Weights of a small transformer language model: 25.7M parameters.
MLP neurons of a small language model. Each row is named by its layer, matrix (up: input weights) and neuron, and shows model dimensions 0-191. Each number is 128 + 32 x the weight over its row's rms, rounded and kept within 0 to 255. Numbers have three digits each.
Before each neuron's rows, "fires on" lists the tokens most often at its 100 highest values on Wikipedia text that the model never trained on; "fires in" lists the words (lower case) most often at its 100 highest values on Wikipedia text that the model never trained on.

fires on: "00", "rit", "che", "29"
fires in: "000", "00", "british", "writing"
L2.up1123:164122104176184121138125194120077148132111144145093173102169150096098218145115126102095026054096122139111142144124119118164150088071138171108144157122095099124128142122145051080151081084106092180088114079098100067129146107146173137127136126181100145178064091101143115072177078134083155071126138146079120159135139151117100116114185088127108159133156119120105117071155126108103123127134100127085086127112114139108140111129114105120129145117142133081109106157122133147139141086131096148124130131087153131096139112084146075113127152085134131057122161085141113135093031106000096099

fires on: " and", "id", " but", " with", "ision", "ement"
fires in: "and", "presidency", "with", "but", "which", "decision"
L15.up642:146088117126097119156162134202083159134087129175138144098128124164156176126145123107130190142121085135110148122153132110149134140107168113145144125180134150125160130094215127134142130090120088113138069095153144143147086171103065162135174105112132087234140147115136149126109055076091138127150184144181084120137116071117121092133103213129161092144166103099139137113049188087070129146154079125092194194119097134075125113169086084052095135175175108074142134158146151123134125101112157120152106096101071106130106138108155176130153121130132170129095111108129101081195128136116140107

fires on: " Ar", " have", " Al"
fires in: "have", "army", "arab"
L2.up83:084105084143168152060153155107099117132112094134085120141081105125082143142120151120103172171135119161131085133126075096170113091133078042181121087085094154118163166123135085115118112102140137139130155085115152123096103118123108078075099128163119145154131131115094115099086134105168110046096118135133179132083114167096133081150178066094123104085126160135113130123104084132147119157070093122145127136102121110130083069085121159140160093094085105107166135135194126054094143100161149151156125071103116111111145108071118125111147126127122130108124100096153130080128106141112094106

fires on: " at", "ince", "ier", "aj"
fires in: "at", "since", "province", "prince"
L2.up1223:129114134166149128185154100126146098150169170133147085162208104124106121115092104140143124206178138129175175133168154128183205098084159099127166090126116145137167213155136125142070166139172178106127164149137174121158125148113145090109148121182166168108206113203151168083121147193101102194113156120183127116135140121111161122121079119159154105152188133143156114123200047132163143165106124167168124169145132133129139130171142155155197145141182160140107160121120093215147154118148137138106164157146128102205161126187106107159123122124124129159127153148100122149119169128139168123

fires on: " of", "ain", "l", "m", "ment"
fires in: "of", "maintained", "mathematics", "amendment", "in", "from"
L15.up638:112106149174067093159147154090136076114156122175118093141136113119115039139116115116150127164139188142101127151167088151058098129118119162140119151117124132121111076121123159110138096157177163171132188153130082147117097164121119110168103072113150101161137133129162099196141105156065099158109141113155113206154114077151119080094156133088145117151068154139115133117148127182133101201113125187059070113109086079133123186147178101167080130087166100148104134075145197163161132094139075122109086136125108133138108112147084126145123166116157167113157106141117066103102059110091177148

fires on: " us", "ord", "rib"
fires in: "used", "use", "usually", "using", "order", "described"
L2.up684:047100124108087120097069124142123095151110083136115125111121098141097088105140099095098153146100098157071115143142121076092130129163131108133067109110122114098123141079140093137136087132112163056046095138107084073114110094133124166113126151127039097151131085096120109110105112112176089051097038143142112071084121113119101113116074152098096100112073170102096143134107097094125059107100150085041151078124114119123119121129142137104111094071097077117137080085152169145090117094073130085118107140089104089112105096116137075101151130095100072053117111103106128157152103129149131123

fires on: "ok", " War"
fires in: "war", "took", "brooklyn", "warren", "tokyo", "spoken"
L2.up957:151144143101185064111131108087086131094156153116072146147177129116148137079112139136126131162185094158102098119113087119091182084073111157109170072047175162113121141147165062124144159067140079130155136125109170107113136114169050095159138103142115161143088083161130102115122109135118124140157182093152150156182142136105146110070161091123133129134126109122114145046149071118110125165080118131108105172137146132130112095115000144142125130201151126140081198139154136133166070122147088138146130124139135128186136115133104110136170139105184139142146146066149151132169076120205065113

fires on: " to", "vel", " of", " cent", "erm", " for"
fires in: "to", "of", "century", "development", "for"
L14.up1333:121077181114101141127141137089121096114200126146139120147072137139124145152127105124137081120125119154132164129128117134125135150092090087176162157122102147119161093099151137133117151063150081161099108098124106107096149134118139181096137072107157155123129118132107128098124129138139143177146075183136131090163156193068100123143143141088158165101116118134127143118169217061121166090167135117122116075136182179161113110147142083118109152135121091083124113092108207114193183181104104146156149110132103177175131086120067097104138214206082134125126146132121136131187164114167138136

fires on: " of", "est", "ed", "ter", "s"
fires in: "of", "best", "daughter", "sister"
L15.up297:124148171130133149106134145212142087095101106092130091051163156122110097196055133151125077162101065162148124129143094145136149083132160128108110171091040114150151128122112140172109123107122139146101116136089118105121167128089119157176120089159133200122113125128142088167113106055054107153101135182088073123100101135145172132125152176094190135117156186157157156154124154115118132147178090097149101134114167109169094103148170086144092189127074146157125087150187123096124142075144096155133120141102136071174129109185153164088188132189107117194183126144127123174133083075123147141

fires on: "ment"
fires in: "government", "development", "department", "treatment", "entertainment"
L10.up940:146135105127092137133133133141177102122116184140082145124151141151160154123176091106148169118153132149120157183132130151147131109074153075123125107135134153187115088158118156079163162183129132130095167090157058163123201170129143111098173111160109143121133151137125092164108163122197097177148109129082078157128188170151137137151094142160128156154135113109130186169076168146172155130144089151151093081191086080158188114153121155145142125093210188171071131172150168148149124080135129117166132148112104148163188146095176152155141114085103079112109147176121129157150127105121172175

fires on: "ess", " can", "ames"
fires in: "can", "business", "congress", "professional", "press"
L2.up88:146126134097086098082109075106149087117106128083171120123143150116122047133133102179158176167254126112168094107116126148076095101095055095092077045051124140132145122186117156149083177126128160087192157096132174145143151142139114124162132118097092153059118159120078119189071114110165057133127169125139161105133124135117134134091099118125133102122122129111189126113080062138134127105074130062228145093151126088116095110151100127112131136094140123164137159121187113127086146149128117123107137116151091127120126144148117118140142097109147128140167162146089146081111145095255100096

fires on: "ok", " not", " ag", "als"
fires in: "not", "took", "brooklyn", "spoken", "tokyo", "agreed"
L2.up1141:090083051205156092096116126079111072118152128088090146114195132142087130144079143080104117157126163147145141176177128099098161099142150131166163096083117160102141175143147059182070060154104080123079137110118166060119098105121125081121104123116088148161096080110155104118144119136126110078144147163189145132140182159094104099082077172107127096107162129146124145131111092140073106108160147127130127123130130146091129126132156108106160129123140105147147080160149139171093101078175116110099120137123123125134097131097135083126186131143113101105148149063159162208138007075121173127

fires on: "90", "38", " American", "merican", "70", "uring"
fires in: "american", "1990", "1938", "1970", "38"
L2.up673:094143108173135085155134136136163130080109212115136113136112129130114142147122110110142138105112167129114115167172091117079139086087049060169138080102107164145143148165106054133106114141103117083152143144142164140146140097127119088112116098140138163067108147103128077100153087169129149109164127130147116135151103117081103149094067086120119103085161117068131132078071097122139151137140079167080107091104126142105040055098096186096148168131098110117118109200135108110144085103141126122109090127103115146120117095127126122113137091167123114168159136136158158140100048093144076053

fires on: "resent", " John", "hip"
fires in: "john", "present", "relationship", "presented", "representing", "township"
L2.up268:125128042142161094169114138094070090105126146133095118084131105102114194193112168139157130176108128134155121161126100165134123072093076128113094109087086104127133165092133062120134186100115172076129105121130152133099146115105137066115099091139104152132085091092052077089158092121126158119138138114161116087092133130077161101117145085110128164113143077124127121082059116125152171088135100145098106109124106141102049068131118128118130106114121092075153110187194147085114127089187056133121110109090102140092087094107125155148169124146093148135149123119131131104081095104086139129

fires on: "ch", "oth", "iver", "her", "ater", "ult"
fires in: "rochdale", "river", "both", "mother", "result", "were"
L14.up395:126103080151106073086125117110110160129116111177083090108129161101132092173109078131153140140084192151134139086156118078117123101080127155108160096106097123221094081129107135135095147110151133117150128104102135098100146059096125057157112063125095118137198162120141146124089152150131086165108103153174144125179101155152130145136143169148112070108111168150205158155089113119066083120131103184082122199091184153138125163125118168121111119067148194182139115107097127100116167130076164104102118118097126092170051140155117090130171129155131179095145146102106109158104130075216134150

fires on: " of", "l", " other", "m", " who", " which"
fires in: "of", "other", "who", "denmark", "which"
L14.up1224:091138136099097148092130139140154155171089177205117158132135111135143113182106068124125122145158142214109073123127129144103132158074095120097107134127163145108088088136112144072083136159147136102068113130107101147136110091076108089129094097092203144190109101038141149076160112153127117083101110113126161180125140155120149154134053156106151095152156124141225099091132171153105069111098190172154068149114129104092114115096123157158146140141137110089137123089182128147129121153151183145148151151127108176178090070135107127136172130156119107096078121054158112105083109068119176178

fires on: "orn", "ile", "ed", " of", "ver", "ied"
fires in: "born", "while", "of", "graduated", "ever"
L15.up1071:085119136182149142162136101098130052104149145196144125134081121127089136080142097133156148154109134121120139114121117096136186132070137151112122124083085105102048093097144098173075124111119122192092111126116080045139138149105159113121101095172138172082123108140126127136148167141133091173176099139155204075116105202130141151115109130083102133118146180130159125150116100131094036141166093125066112076113160190147135149123135184145111099081143132105194111155153197105187179185122133147163105216137142141147148081166101148114151149122142080161124139182165104092119100161127131120

fires on: " us", "3", "4"
fires in: "used", "use", "3", "using", "usually", "333"
L2.up950:130063095139077118082116118083090090088103134114104113131076123146102132109115092077123129068060105140105105135140088096129106107129096125142140119068125074119130111146098021110091083127076078110110106107103148107119087102124095081155109096086090142126092124106151056117103110096103122053140119122139103141127118130155064112129105102103135089107102112110126126106098156122095096147126104125099114093086127147094074121088067126103100107112075049061119085101127098138104091088104106136135087107096097091117056146098143096104160093091111117108119112096167142125091054106087085116

fires on: "oot", " wh", "ew"
fires in: "football", "while", "footballer", "whose"
L2.up1149:114091111143043088167101113150130096071176163134113054105090164140146099126161096118132098069111086087092106090111107110117118107099125098146117165174189110115072143151118108084172121131165112159104118151119133164137105114124120160095111109163088159103149144103112130060167121138103086192119115142054044169145136110154070106135153089155135083139137128106123129158125181129162137126126062117143144107149095178113138069154159120094112188118206117103068098136078098113184156112129123152118113143073108110166160159188081155135122142100165174147148157146161090071108152093059079141

fires on: " wh", " one", " only"
fires in: "one", "only", "while", "whose", "what"
L2.up952:100130085109014104142133127135101080147133152067172104106132144150091101098119073120167120121209117086144099112190110127065118152120109079162105151149148101124104191165120105102081206172133120133165143114134104161163114115087093158111131067115203077082151160135153106071105127133128073172166136113085049135133129113167131125132068103151150086155125144131200135124160138145146147128127120114190152069107109180141139119169170152111171133107132071069122103140092101146138130111112096097115149145120084087186161155118095133175116091155138154175108123122096153085104174117086127156

fires on: " of", "ro", "ial", "est", "u", " the"
fires in: "of", "european", "europe", "best", "the"
L15.up1428:138144203131067105132116107109133124177139118098132145084125159094141114123092116159147151116098055149107071156168059186101118109132161161175200186106087092147163087172107083148176111060150123131168093098116095095103130103113102105187108106156082145150155096076159144081195133094133134095102111159140102130139181204151095136139160122142136105068113144171107144087117166080118134154149200134145158238107101095112131173120160124144121126130133127145135131130181131128201120147179087061150153089124099117195115121133146156117170125097142117138097106189138116133102148124083109141

fires on: " of", " for", " which", "ther", " to"
fires in: "of", "for", "which", "brothers"
L14.up399:151146184099090127106131095101106091147131157112150173111176117141129135150052049097173070165152113146171109111154115162115142173068165109123126124173105166061110127128145156168092094063156163086148111167111094125119164129103143130160096105066156136095139176129161095109191110145140135134151117124127217194181154128172241170115098122135119129102143125139118155164139125080118130160118128125143116153107076136121111111059163112145125193159160157053130147125118151077133149157107077146163120099121060123150075126079131120075160171136086150111121079115096120159110075162124129130

fires on: "ing", "h", " of", "ed", "est", "e"
fires in: "of", "behind", "following", "being", "using", "married"
L15.up517:097106166200089078132127146159155117091141165120113142121132104130125117199161142080176144108093127161119075109130102183169159121146147074120127129172098162116117141150174093133146139083145091118057089194120074131108136102124164132190105119125143104128141114111153140105161107165123183085140107139108084138128169150149135179135111162074119086096166080092182193099147105072058102134131119156114055169088143069150145119114162118143103137109132145147159054169194117170107118076172164102064166111110125141118111114182090147105169149174124158122103199178051058088085082117140154178

fires on: " had", " and", " after", " but"
fires in: "had", "and", "but", "after"
L2.up221:092117163134134091074149184115098099137147213144089167150122139143134099104069086061176120171167127131117150059103125111164158151123144142165086121140100077149182129084167134087088111157120103171119118153133120102110093091172077099068163094084126166144122144112141135080199123081110190136134100162133114082193138142143166182146168113087152061079092081131132164124122182101082090161165131116164150168122159116106115112062148100155167180134156119105126092107113142116138136112066063170149111137145102110160084121130153147122161153127111153077115097146100113118117174136169108143

fires on: " on", "ific", "n", "own", " film"
fires in: "on", "album", "film", "office", "allied"
L10.up1245:147175134133174132142141200186162106157170136109147102108111149134164151150158110107159102121145152163112130146142162148134158129156157130132115116152123167183109220175150149140153172124145161159116134112144130135147167169168130210128077158135149130152147112155163149141128128135189168147126135152170150140164135140153141122133140181120132159131138201124139180161175185133148181130163122124166144141139204146134177141164173135144142111150228195153143173127159144166146094170184162137155126173130148187138157118140159153133160174126151117135153145194125137145170124132115147155

fires on: " of", "ake", "ite", "ear", "C", "on"
fires in: "of", "make", "despite", "upon"
L15.up209:064161108170102066049152093157155143078195139128119128161106139112131127161149147101197109122112140100124116081069064133124173160190144171151101145171152131110132135141082155101094100121153146172146188095095181101110096112170099129197171118165149159160113131070135139133152115133115120122120112106067155180140129134129138138149117141126105134114181159158202202096129122149069150170135117099125114139121191108123099215083096111154178149086177072133123147126204158101083131103107139122104039146119100074124124107123066133179149084109147117058125098167140145153127169126102127170

fires on: "ge", "ince", "ober", "iversity"
fires in: "since", "age", "province", "robert", "university"
L2.up127:099114143111100082179111119150136099113159072144092132152130150123139105139118033125086107196201122103136158102097168152085138143123107150105090081192111151114100052176154160199080200172122118091141147144109150094145153114129104176148126137111081138140169106116118155129140161124065031156094111115145159102157131126077172148126134203161098120153185201143117111193072117130127098089140161117093129148134186134120175080166046156052156118159124089133113127134106147160074136150074166118135113149162088148114140119131153104116103083047121195132108168117169128189134160181189152186

fires on: "uc", "wn", "own", "age", "ition", "amily"
fires in: "education", "town", "village", "addition", "township", "family"
L15.up1379:089116129155155116110143121123101135125189145139112119156179122127121107117150094092131152154114147160124117126144106096110085160153103163178119129101143077120068126130178151108173145151129126102113146122104085141122144135061133171152093145151145122100098152125165120113165090142143100169131108175168049054141187114142080131143142144148087159081112148134107147176082098135122139123100089134167210182127072147118099134171156148181090175132114081054158039086091188142070173130062116101127119111145152198183070169170128135144104198173170117122118152066114128092123120138103126109

fires on: "ost", "ome", "ive"
fires in: "most", "some", "post", "five", "active"
L10.up11:094109122118144088154128194087152132156093125119080149132094148200124092095116164099142092132123094136158154126158128085148119092101110089109087135115124127194146140102156082038110104105123171166148136073107110159093069154120116120161127096108051125133110131143133087215124182121142101135197136120102089108113146093134074067098112069091133075180108171127134072136076107092128078200079135131106133125090095134115132133101159056162091138088092123166138089160124150089157149105119126191139124071134141144153173146143108160116138194168125044140124176087104119108092139085132094080

fires on: "ome", "gh", " July", " November", "ran", "ce"
fires in: "july", "november", "some", "daughter", "home", "once"
L2.up1432:174150172161228171140172196103170189111149116174127163153109112149162203142145182124130124128114152156130167147112141151221133139145188171134161132155123160147159182116172184102086120149142141176143150133090150140146172161157131142187172167158127154185142117159108148125154144137111176135120145138140168132139148145107146157136213141123112198174185157145111125103174123155131112171146124163132103180106138141152148162148197154160110132175142215143112180147147124135125189159157190149187124134167134168118130119178163160116176156151152141129158140140143151137129141170061124113

fires on: " of", "ch", "om", "I", "20", "ect"
fires in: "of", "rochdale", "room", "ii", "2020", "hollywood"
L14.up126:110149103162114136093147105093122143118149118148113091118096080083141103090088125123100177081178177092095135104142106116101137155119114114113147130051130138137096153073142088157125152117165109145113109109120077117131116178080177185112066154210201141130114163163211092153122160204119157125119095237098093105156125155139093127162111129119126138087134116191146122173033163160094145180132107120117199128055150133145121143133151101118129126137140137051090136142104109137102183171120061086134097129113104113108120127128116167134110160125046122105141147114129140115162136156125138097

fires on: " would", "orm", " or", "ab", " form", "eral"
fires in: "would", "or", "federal", "normal", "formed"
L2.up841:162112087127123156104055116104128069179117118062110129132160110130178115139096113149099143104120094127151150138124149082132120112117166196110149144044157138144155161092123108154083115119090083119135177120133149151128137124176157105158111128152033111148109086122112101088152153119121110102131154110197129132138142158106140131097085181098136090136158119150136094129202105138081107087128160095112193125167119132100169148152023146175103119130102081161140117114112124114109126137054098090102099160155129114110047185136127096159131177101147089060122122093139115196161089110206128168

fires on: "10", "11", " new"
fires in: "10", "11", "100", "new"
L2.up895:073127122169195114166093120136087119056148141156064092123060129114119153112119097102109076105009127158085142134104109131115152156134137150167131125146173105124103105088169101152151051107079084063068084169138146103125099111104114142110148090127134124217069091147161107088182089137147115149157048135111075125125123146084113122105086135092141202125153172103081169111188121130127086107112145157127105116127092109123127156121114106109103137163155123134089101092109153149155066098096151141152107157068169148162122077138092123094154156099108180178165124137214112157137111121121151122

fires on: "ife", "ury", "orm", " November"
fires in: "life", "century", "november", "wife", "wildlife", "normal"
L2.up948:194150161119158137099112150156184191127021123107146166101119130124151097069126145117107095016088142128111145129150166141153086170150153140094106130139158042165145057176131153057117121111145162109124060102097121140171104158172161141184148122154085108117069118106140098151113106112121227068141139113112125127147098095125120114081150136115102117184100111112150104112079144126100115126167126130142111131110154117170170188137219136105083099143047078116139129102132093105135149158072122157142104157137138113062147135143151120118143154156133070066136149084076156131143075089091124090

fires on: " all", " dec", "eb", " under", " For"
fires in: "all", "decision", "website", "under", "for", "decided"
L10.up1255:128090123143127120129122134087121084134142139164064067114123094151102108105081100085119111145137080106115133143092145118095154114179168128123058094074107103044123160092146139144075113113076122159121164122097152119164146108139122148108140135121098125112117073124051114059082108110113140102084213113201188076126120116121133101093011122117105101144110099127107075115151119163123122105122106111165143128097125053128082107130146134154135087104159096078058115109105099159134141076154112105107072106082114093122125103126138053097109144142120124109078086110102087128141065081146125127

fires on: "ated", " of", "ed", "ished", "ted", " at"
fires in: "of", "located", "established", "incorporated", "at"
L14.up862:098115161192091130094139198104112132111152146123072125175113112113148075104158121062143104224100105148067094103108160210139124115187103101160097144124095140125127067130149109110140165136101151136140109104084117051157115116077061077085146119171177138121099133118153136139102181163024171174132066169129158111128089141128154123147111074139183119119171177167093138114144159186143107111132164139108123110146139129112120096138161121147103146118164104141082146116158138119111112131146080154130140219132143111141126060135081202125129138130078132100125129146115156141115097128053201141

fires on: " States", "duc", "ey", "ly"
fires in: "states", "produced", "introduced", "homey", "education", "weekly"
L10.up662:121111148131121116130120107108105121092084100084085093105118109116105128090088089095092098100106101132103115073095097098088115136108095099107080112094125111079085132079131102114107077108140126102088107114105140116085136060091140080116067092117079123127097086118116100097124101044099129119108068102093136103121101092084099068092100011061148112104093098120100082113100118103124072120095132099091112138082103120106099129099081083158116129071110104082121129100120107095103141112121132135077087074084119069119090108125108129111110086089102123128069125107122100111082104079119066088

fires on: "one", " States", " two", "bum"
fires in: "states", "two", "stone", "album", "alone", "zone"
L2.up483:114111144143151131157131162092106133101140120139139114124130119127084171137136151136122115111141141146167133133167106084163129121105176068184102112142083063123165161132125216117114045109113177155141131112104076128120086083103186092081134099159110111158105143137152174117113087139141123047107089161145101135103115144153080149118153109182161115093135140116138116169129099157162085189100100136138086156072110156124102105066144191099158122142123152138152104141170115132149147118196175103112148130134075133115109110137143102121107114147167106102124140129112107131097150200017139053

fires on: " he", " year", "00", "22"
fires in: "he", "year", "00", "head", "help"
L2.up108:122175148081114076153099113218169137097092145118116218125107131121199142125160102153156157110209123142138120141095103170133099132129049167139101149146115164145169132115145162085156160165131144159135134090138137200136183143163127230127138154115065150107156170114058084119154156109164093190143158133106151119122112076144154112152139129135116105148141153114128108154143143124115155117127171087065182091141130098132117110121143121146175129139028109098147159111128093131174174114080147175140145152153165151073156137135142153131171109098153168084134133120153139121150128152193060130